config = dict(
    n_layer=11,
    norm_eps=1e-05,
    attn_scale=0.177,
    bias='none',
    steps=5521,
)
MLP neurons of a small language model. Each row is named by its layer, matrix (gate and up: input weights) and neuron, and shows model dimensions 0-127. Each number is 128 + 32 x the weight over its row's rms, rounded and kept within 0 to 255. Numbers have three digits each. A neuron's up and down rows have the sign that makes its largest values positive.
A block is one neuron, or neurons of one layer that tend to fire together. After each block is what it responds to, as a language model described it from the Wikipedia text at the highest values.

L8.gate86:147141132164112099122136142099085138105115092109131129165097103165090123150083056118169104148095133114103125159159119173160093112108157163107165192104157123196115089110215166118188167125107116166117109127174122166155123120134173104123153120128072112129160125116116131149150072109096174070059126200059092158117159121128104160150150140142184079094124153148072140158149131144128123207093
L8.up86:130108067160092101080137147161180127136109123163169174127044093101085131139074148159166121138093129142148175085152147136115060106162058114142130155109186130138150127219144119104178154078102193129108117110092116087157143061108150134102149091134178149160130161155053132154150117118120110121196137194147088151109079094136145153139138066146159132138120135152131113153101125157113123124104
L8.gate96:140107082112120102099134179135154158121121102129099130149114178125164099109118089160120060136155144137103149138048129111101149162123165106143150147113085141108132131099159108124139114147112146139137112118128131183077096165090124106091112111168155136179077058170051125144128115176160126075157153126082095075112175161058068087124162129090144170136151147118098140129086125117167129144111
L8.up96:168177108148140126101136159143172153068116101090111108102118040092171119090154090150143133100132157165134212162167107130130073083124127096136119128079155108134111050170127114076206145157073089130170172082139126151159157137174114113189095115081169120134134104106119137169108123130132148145136148119135111109097082155108173127161163070114110172127100133129148143087104154088137160147158
L8.gate111:077134114128115100174075142127167150074145129099110168163094144108160160123153077107112143162178159103145141155160028142133164149064150156145121154119100142103155144122161119072137070146118098098131150174103099159147137156149125107109171167122072086157142207149172162120176146163124132131109155169175163091129157098141147128143166185154138137191185115166105117105083120109174162085151
L8.up111:092144116133094175151146114069091111170090158112122109146084127092111135122153183117121058139125188156126149098158091163171158136112112123152120120102109143105141147133128125114152143139127180091111109136104130111159174107117157131142187175131111133133140141131099150131124153138104107103126155107135089156124188073131123102111132178173088167181133083094135089057128099150122142106220
L8.gate117:153148115143108099087130164107126150109132163160105110149117153093116152095137066118135143128149197156090103133160129160081137076161135223101107157092085109166100135110131092115116175087096148134149130126138114098110185146129132185117119117088095168223093116168109081100148141140161150142107229048136138123128156119131135143146190146102151118116110109136152141113092173097139137088159
L8.up117:116145156120115139105093155137185112074129174131091134115121148114127140154071130112061112068162154221033107169137146136144136136158100190117104175164089133090115128142146085108149100143145217137114068155114170136106094140110106120142110132139127134153116137129124107188152138098118158140075133121152150124122185111092095155086138147124100126132121061139126118204176123110120135133148
L8.gate121:090091047120126115172127125125209094125109077164149144095112115129085120173098142123162155175083178154099151226076131093112131066150093175114103095144112140173142084090138125089191113143087132136068140109131163112127136066206143092113068107099127173111144070119182114137120169135139145111129097150099137141083151125073114144067172102119121164172114120175163110153103151142094148133140
L8.up121:187165121099156070082111117142182187118096093098162165203155138151165121189081125136049104122146108138116187181105075150102126128090097165094099157094129120118147140082138097167120093125158114097108132098127106104081104149119123154092153127123148157173141143060145105186166118130109164138193151171095187134139105089124169140147134140169127133134167055113079118182049145104138175163140
L8.gate228:102141121153116137096120120129184119134126119129131118174144112123096159118116129176071169145147117095107139177160077075144152137096105163149136131135177131155095128144150102128070127115101184080120166142153133118064108163072158103065181092121174116209091135062166078148141135120108179125141140111122121117183101107120144126115103117174147098143126157100149107212153121095142128105114
L8.up228:143171115153219101126111132128174140146159093103135109155155111109106078112125165124095128141182097146133081132105196183104073175129131145044149192038178103056122098107175170165110107142108095103114149114127130155167111124154142070048145114106120101155143110100081101178152140129177166091129127129146113128152106133092115076104123087116056108176042081120160143118054053156135109102144
L8.gate232:137170137125136150129138101119064087091105153115135123185170119131098105181201185103071105120122143099167094149090165134117076169144118194168152135175127164105151108121174138133087159129153101111042172089152131133137159193073206145112156135105146115206135147122118128186139105139103174128125155090102155182133162111153087089096166155164113118134132094101088135123106088151161189069169
L8.up232:094184059076090116091234159117166100119142092091146087123138133119088162125150135099181132147188139097128106164136155157121165100116129127102143119159128110106109142112096143147161171167106136133133146106181173136137187155129111180133117142073117130154147124120129145159102130150171134153149222108125185110097125142155099111129093079139126142207106136065128134143122124130117188113128
L8.gate312:113145108143082120135105159146141127119101164122109112103173118077107155115121078140096131142197113123106117185043112108177065171119093136192143084159142151080095111114136096124110194100091146095145124147124173175158127073177073087103167127157123174106081121123145104158184187098164131160205126162141095101154103148130110109101162096108103089136229117113099119115131123159125091126193
L8.up312:127144166102090139111124213110100115136113085086156173144128184164142133167085091162066174124168127108127104099096054096154099115160155189149188133152141084130129134101146085100094147138154105128123133155083131166136139092132090131089128113111145104114115115156116158141158084115110095094140131106077138113145136099154146105047127115150108112114084133102055078142105066157102138115113
Description: Sentence and quote boundaries

L8.gate28:084137113119093176140174095108108109103119122165117144123147148132163137167103119112144169109114141161145134128103103076171101165118112098169147122144119078173173092111149154133149174118130101103052123152091081155107142038148156113174080132152074154157168159141165160124090128110120209085127069164146129148102199141134104103069093173148095138172135140167110129137174090082138157185106
L8.up28:081138077094180077131124153148110119116060072121098161141086090178176170147155146131099188150171137195159144126127119118116158105122172113144119121133164168088112137154128140118134135099080098151120095118135144101140097120126178120110122147152127122168118118169165148170101103097159143113080139064124199139104150145198116116109143082117159113159097107157159200188185108125090195155141
L8.gate93:076111102086116164134190088124127114179130075111097182117104122102127120098114054117100136125095062147119199172170113198164177089097219102144080142163128174123143118097139142072168154157123121113146154168144126200132109194136124157082175144125121106206175161099145111159148158123172149125108135126111075142151121153144123120115135051120120124171121102129052108112140110147096165151134
L8.up93:107140087118131142114063113140110153158153157092100105140149150179090152115115158168168149164123133125097104159133108107120099224174158083096083146121163108116116139095157093208128182154104174150135145107118080143147154138136119149200102113032141175124149154098168052117103119160131154115115098127160123140132134152111123116152081119060128172122113088106136084102075086094103154122100
L8.gate99:164192128134151171150123068115170146150113133127156095150133177117093161116119128078087123116129114033136145110045088167189119195125110078192176112115162105154104143139103112164113119143152132106128118169123105137111149149145116205129184138129164098130107152120100163147163174202136193105162172098131124161116173176169117172134112179071136160129109144089112126150084064065122115132140
L8.up99:177108115146073118118159191106122227134124159156116093151139137110135088113122084081095197170172107081164106115130118155127163173109128166163087108145132113127145125122116072132166128065116145111118128072073142045129168121094159142094192154088109077121164153138094112103098134127081132173079121158138078123137184112156108119158156114103189081125139086147144068053110139141123113160109
L8.gate178:122146103123148154079133150110156100148057037153096105141164128094162148154062091170126087154112124144133161076172126061164111143154126058138146140169103172132150095126077113209099176140141129099084148063096133147105073096165119091054093159143133073138119153097115092159127148118132136119092162184119094107113188124134126126105144087108132131143186192136122088114166155144125149154122
L8.up178:127097117103140148147163155087110142149111080102131119140169162167179150126112144164131174099185154108112182053093116190208116165156152131114131124143087075104112184126130137121170097160132188146148110092116131091177096124139095079144097104103153154131148082181104126111135095156108137155084170121102143129084170135104135141110103148144125113141137093131122166105138147102115137106103
L8.gate211:152148154104115125128118084126146150145100127119114174152193132147142127076061131174169147111103139138162147169114134160113137108118115104190135061144184136164076084087158113090089168141103097101139099133085160124120116065157090103116189119119142128127153072162079156126129142153111142170140105128127132107104121160094138162143201136201188134106132133141104091166147125124132163139138
L8.up211:145207114113131140119175140109158143097140081110096131176072166136128135069129141137150136134069143108132150157080100145080074084130090166170110063125154179127037101074144119131134166105106100146154064128100152084151139125218102111130140100142084144039121120127075152183198143127080155092170084140128157148148100139075118090138100101131160117098134094132131114148132159156148143182165
L8.gate214:177126142091094127059093123150138146102087147199060132106138169106128105154076068075107119111122122100068132140159121070105187101104170068211148139104191179163071114135177153149120134051129143156156164129086103124131164097144165148178202153106150145148110123109144123155174150164133178158130164131111091139139109128133123128131096101108157110103156124112068098125121145123128178192113
L8.up214:121086097099120175087093136134112122118122138160150095165128152136122068194122155135153120097137192149091172101121075110153109139150144083085171121097093170114140141193173113141174125069091182122139144136112149117129137037104154102105197148094127158139122125124167078172164173117107117077163158097102145128110133120146128130221101101120178172122116099124072098100152128184113139214132
L8.gate248:118120110113093168120216104114149201139198113153142128076100155128122101047111166152179167111115135148175133137105135121116115127145097150151109113120117088147096093145080098169125135127130146109148096185135177110135190166132112125145122181127133107138111123105137117137067120164114128086148116160154195133151165135144128130161169141170095116117140127148169116107164115111105142097165
L8.up248:095119126101109100092125174120072170124136117127137135126107138156122130091140129131150175136098147094116110119117093163104137108117111085132136181179088095121144163125102174122127127146101163149113130118173136088149199169177151185107137151122113101136127138095156129105168118185124217117085106118115147187079072126137162137093127107129135065138118126133098086095163118128107120087153
L8.gate316:150156139109085158119167169181110137150140153135103135113153183092136166172138157120150101150121164139146119126098167163125142130116121133112127106136138149145113134134171132114136120114124109144169066197054164174089152111114103075152164146078108155140132105108117127127030118123111147108123066094098179094118159138125107090151156130098161101144158135088143104122166118083181176165122
L8.up316:091125165118098081142130131099116116164095123183119117145197126108138175120132152192114126084099178154148168180155143094096150169140119147141133158123119148175133135170198175126121112158106198126173141153089129106180145136126095095145147138139101158118133130165103175168136149130125115181106082126140131126100147084147129128109092151142128140129136192107093192113089078084152060146095
Description: Bare space before next word

L7.gate93:075112125146141124082117142113119095125105111082094149143125053149143144082088076132132201125174154098134097159132151121161076117094127077166145119107148106137155100181058159103114158134159109081125128043108108191130139128157172189070181149066144116075090141150129141160140144135112167107045092093142160159089122107073170107074165126128139122146086138148141160116177177146134147134126
L7.up93:091146139165102124174090190156128123061108140153090153150142073128167199123188112147177112141137177086112096129123131170151109135101114090142102150107167134130171109146128108143145147118148102117142119102149139088090121114194096150142181195099112112079103094137145135156114143169145170089086123134170043195135105141105087155096101145120128121194151102133099121139066123164123159139167
Description: Word-internal "n"/"en" piece

L8.gate4:156132107146090133201156169126154079117070136168149129112126090152147070143195172145181171137095138110114119125116092122096172136081156143110137099130146135110115088141134109125053133154157089132142138144139142114205125171154190160125104057156109154115149145121050110095135076106166092050184130141124131118150140115140133107054177122136131161068175115127126151102128161140048141146118
L8.up4:150121131199061109098132126119131087107127146142138095170123120187155134093215191203123110145135216145113154135084114170171149093131165156131145095130087113103179147139072090125139104141111122153142098144155114119154075146140183105119068109127132142071142117159147124131147100152080114104140174102148157122065145132134139105135160131088092128076117147082127152076140120149059153132167
L8.gate5:148134121096076043122119112133138158137118155134148158122143143112098129159130117146135151149165086141141074111119129156104131144118199187103123162162179093136149134127134093121160103119125167119051116205102123174199097128171135148138101116129215074131128129142158112108133100126157139120132146142149168106114150214180105117163070131143134145153129139169112159224145161144084133103135
L8.up5:140136144096138129142147090100157120168146100097114143123148108130121126153132130143074096117176088124145139121154213116146161122110116159085073128137165099122162117123087179130107093124136158152097082109092207157131135176134138201128108142137162157140147099091045170179093095121138130150069146128140120132118194126108111103188118127151153121144128144106067131179205092141153095141121
L8.gate8:153139144119145100187168095140141148135173144142117122167139140098139222117172133172118170201131147090130106103110078148151187129205122069145096112130146163107134094108056092197090178122183097118058122125114110182148125096150139135061076181127137111127110136157180101126110115125143112154119116114168062088096097090161140136095133131099167121180167144159107150116128152138079118154139
L8.up8:177151130133069099141124051162107102124092120138160130175154087127171122128108106169144172148085141182097075138105150094160158107137108128139148137130125172142116161176139165141185097123153159133152089182115146167097133087142136131135135126119151125178136079113134096075103149141144138129180120140165085099135161092111139191098059157138073090160154199105081085094098152121090165161103
L8.gate48:126134051085152129125133132126099132086161134218165122175161083135144117161167174128116155132144157150127108134145050115098112121085171125141148175103149101103109148101138160156127139089115105108152228114130101109121155143176179139134136147133152104106068095125184092130091088046063141070120100183109164057111164086147134139097135098143144130110149113091135135149109116094093113124119
L8.up48:143167127089139103137115121082182141079138163147112091098213103142163087117113174171099087132133141100094120168086119103133141086114182161153094106131081119121169179151081066156097121164123102128140179085096144073170126133090142156142165107122146137155090077201158138136104132103083162137112154132114124098198132147042111093084086107182089147133125113126141128108101151136098102095197
L8.gate62:104150143113101121144157149156150184152136096124146131088089123085084145158114110126114186152151201083121115136132110064103135123193119175123140103154070143137110125113173191084113109096139134104107103130071115056152191138116173147155189169084104112131174152128095112144186132177172078145150101140145142125131087158098054166129183083135204145047178141126124166175044105182121175085126
L8.up62:146118098119117077121166079131103095147149138105106146079127068195121115137116183089164121147122051114150125133054167121123127107129139194156160088105126151150088116133090163117105169102144104126178089110136140176194122062147139069148092148132108067139161178115147141111137115115180157142109175159178161132100151129123119140131184131173106190114164161123148149087137138219084174144162
L8.gate65:125119132132103111143161127160132112110115182161114107069120101127125080101115088145185118187108106102119129124134127088121182115164076138123127113141111185135107148082121174133152098171142120133179184124144052165160132135100132163115181129140179147128141140125202135115095167136153079159155110105075156207054085154113061136099117114158166168172139088168097129117118134071112141186177
L8.up65:104140093102109098144077178155178135116106107128092111148115101109099147101128122176131129103145165101140104126132153129096145033134080111130194121173098153096128156129125116113121151191125123155133074096134111067195131190197131171106120122172128093150107121188130136117142081136124110156162129147065142146185130061123113108133212041147128104128170055112088089088145154111140067175149
L8.gate166:106118113100077105186174149175142179090095139120145085127194149139123141119111110116124154159085149139178135165182189062160083119119116155120105098150113103111114191178132129109143085200123108155106144069087127131142105181134186142163168106148156121155120110109159105129186109171123136140108124080117145154124126122159144169125085157123143153150102158076165118114142159055142135103097
L8.up166:180145141129059076088130173142134154113166174167143108104143121093121093134132192075154127148115154146191099159099150129150080132133132166114131143150174084126136086169110138168099149162084124143129109146164064151161101132097130131094166111127155150128112164128138086123127149102125149202111128103202094125149154173087080162133183077082157154198126143098149034120144150128075150123131
L8.gate200:108109074086108090067134147096126178080088118074118153077102110128145168084168100155086098221119133152139128116135119142128154127098111147138072103126138123124205060052082187127108091123135118100089149080125131131156120126158112110152128133131124128122144164119184141152129110145088112137175081119128085109128092146147163176097112100169151145123111133140087083196203122103131221148114
L8.up200:208152132112148113134165144069067056128152166141155106082125148156142157153160154148131094101149115101116158083142112121100108117137106194131182115152158092157160141071152160099146097130113090115138170173148097074150107130151125121091128182116154185168094074131121112075182083129074106069141108185161152119110159159071062120150129089116119138115142172076124114103109088151054137145160
Description: Word-initial subword fragments

L7.gate62:202109055124126115101117159163083176129125090098133124199168097099093088127152133139131110077090159080149179104073164065090148107136151139067059167088099117114041128147143154106113124142121139116126134083093171104156171091136147139141143137137141109105106089097120161174101140077127102166092099133046176154113158153100181075097162091085096137109173172079105127098109126147142200165139
L7.up62:124181127141150106156129133190100100180084050052109168143149133150107114156107090150146114114156163126148153130096118186112108127165135125119102170140106147128124183135105098108116134133103133103098116153101149109140158035134235085094176093107158125175150065134137088139167158164113139119104113158079128132085105130131117104150145083160164099163078121102126149138170092072120154150159
Description: Section and sentence boundaries

L7.gate118:127153094049103092139106142127134103135169108091119177171171129138127137091131154092088127098165135148162134111146149173102112155086155106169085124115142178129134188144185137094132167058030052165103168142163173122145138176090120136148090079067117134173080097177103166110070118092150119148172101139101142181099159136125154107120150142147130071088091114104154096094097111146145177151163
L7.up118:064056105115080160104100099163219137141130072139154153091163154069187140157130108141172062144136127162145182188101122169156113078130125127118108107115186109101134147155116118138152119137114155112126132109160125150133135130116114156123169115095079088108173086133115098157084158175132113065100152157159158140103146080094061130082143088160173135109117142091145168175135147130114126121116
Description: Split-word and spacing fragments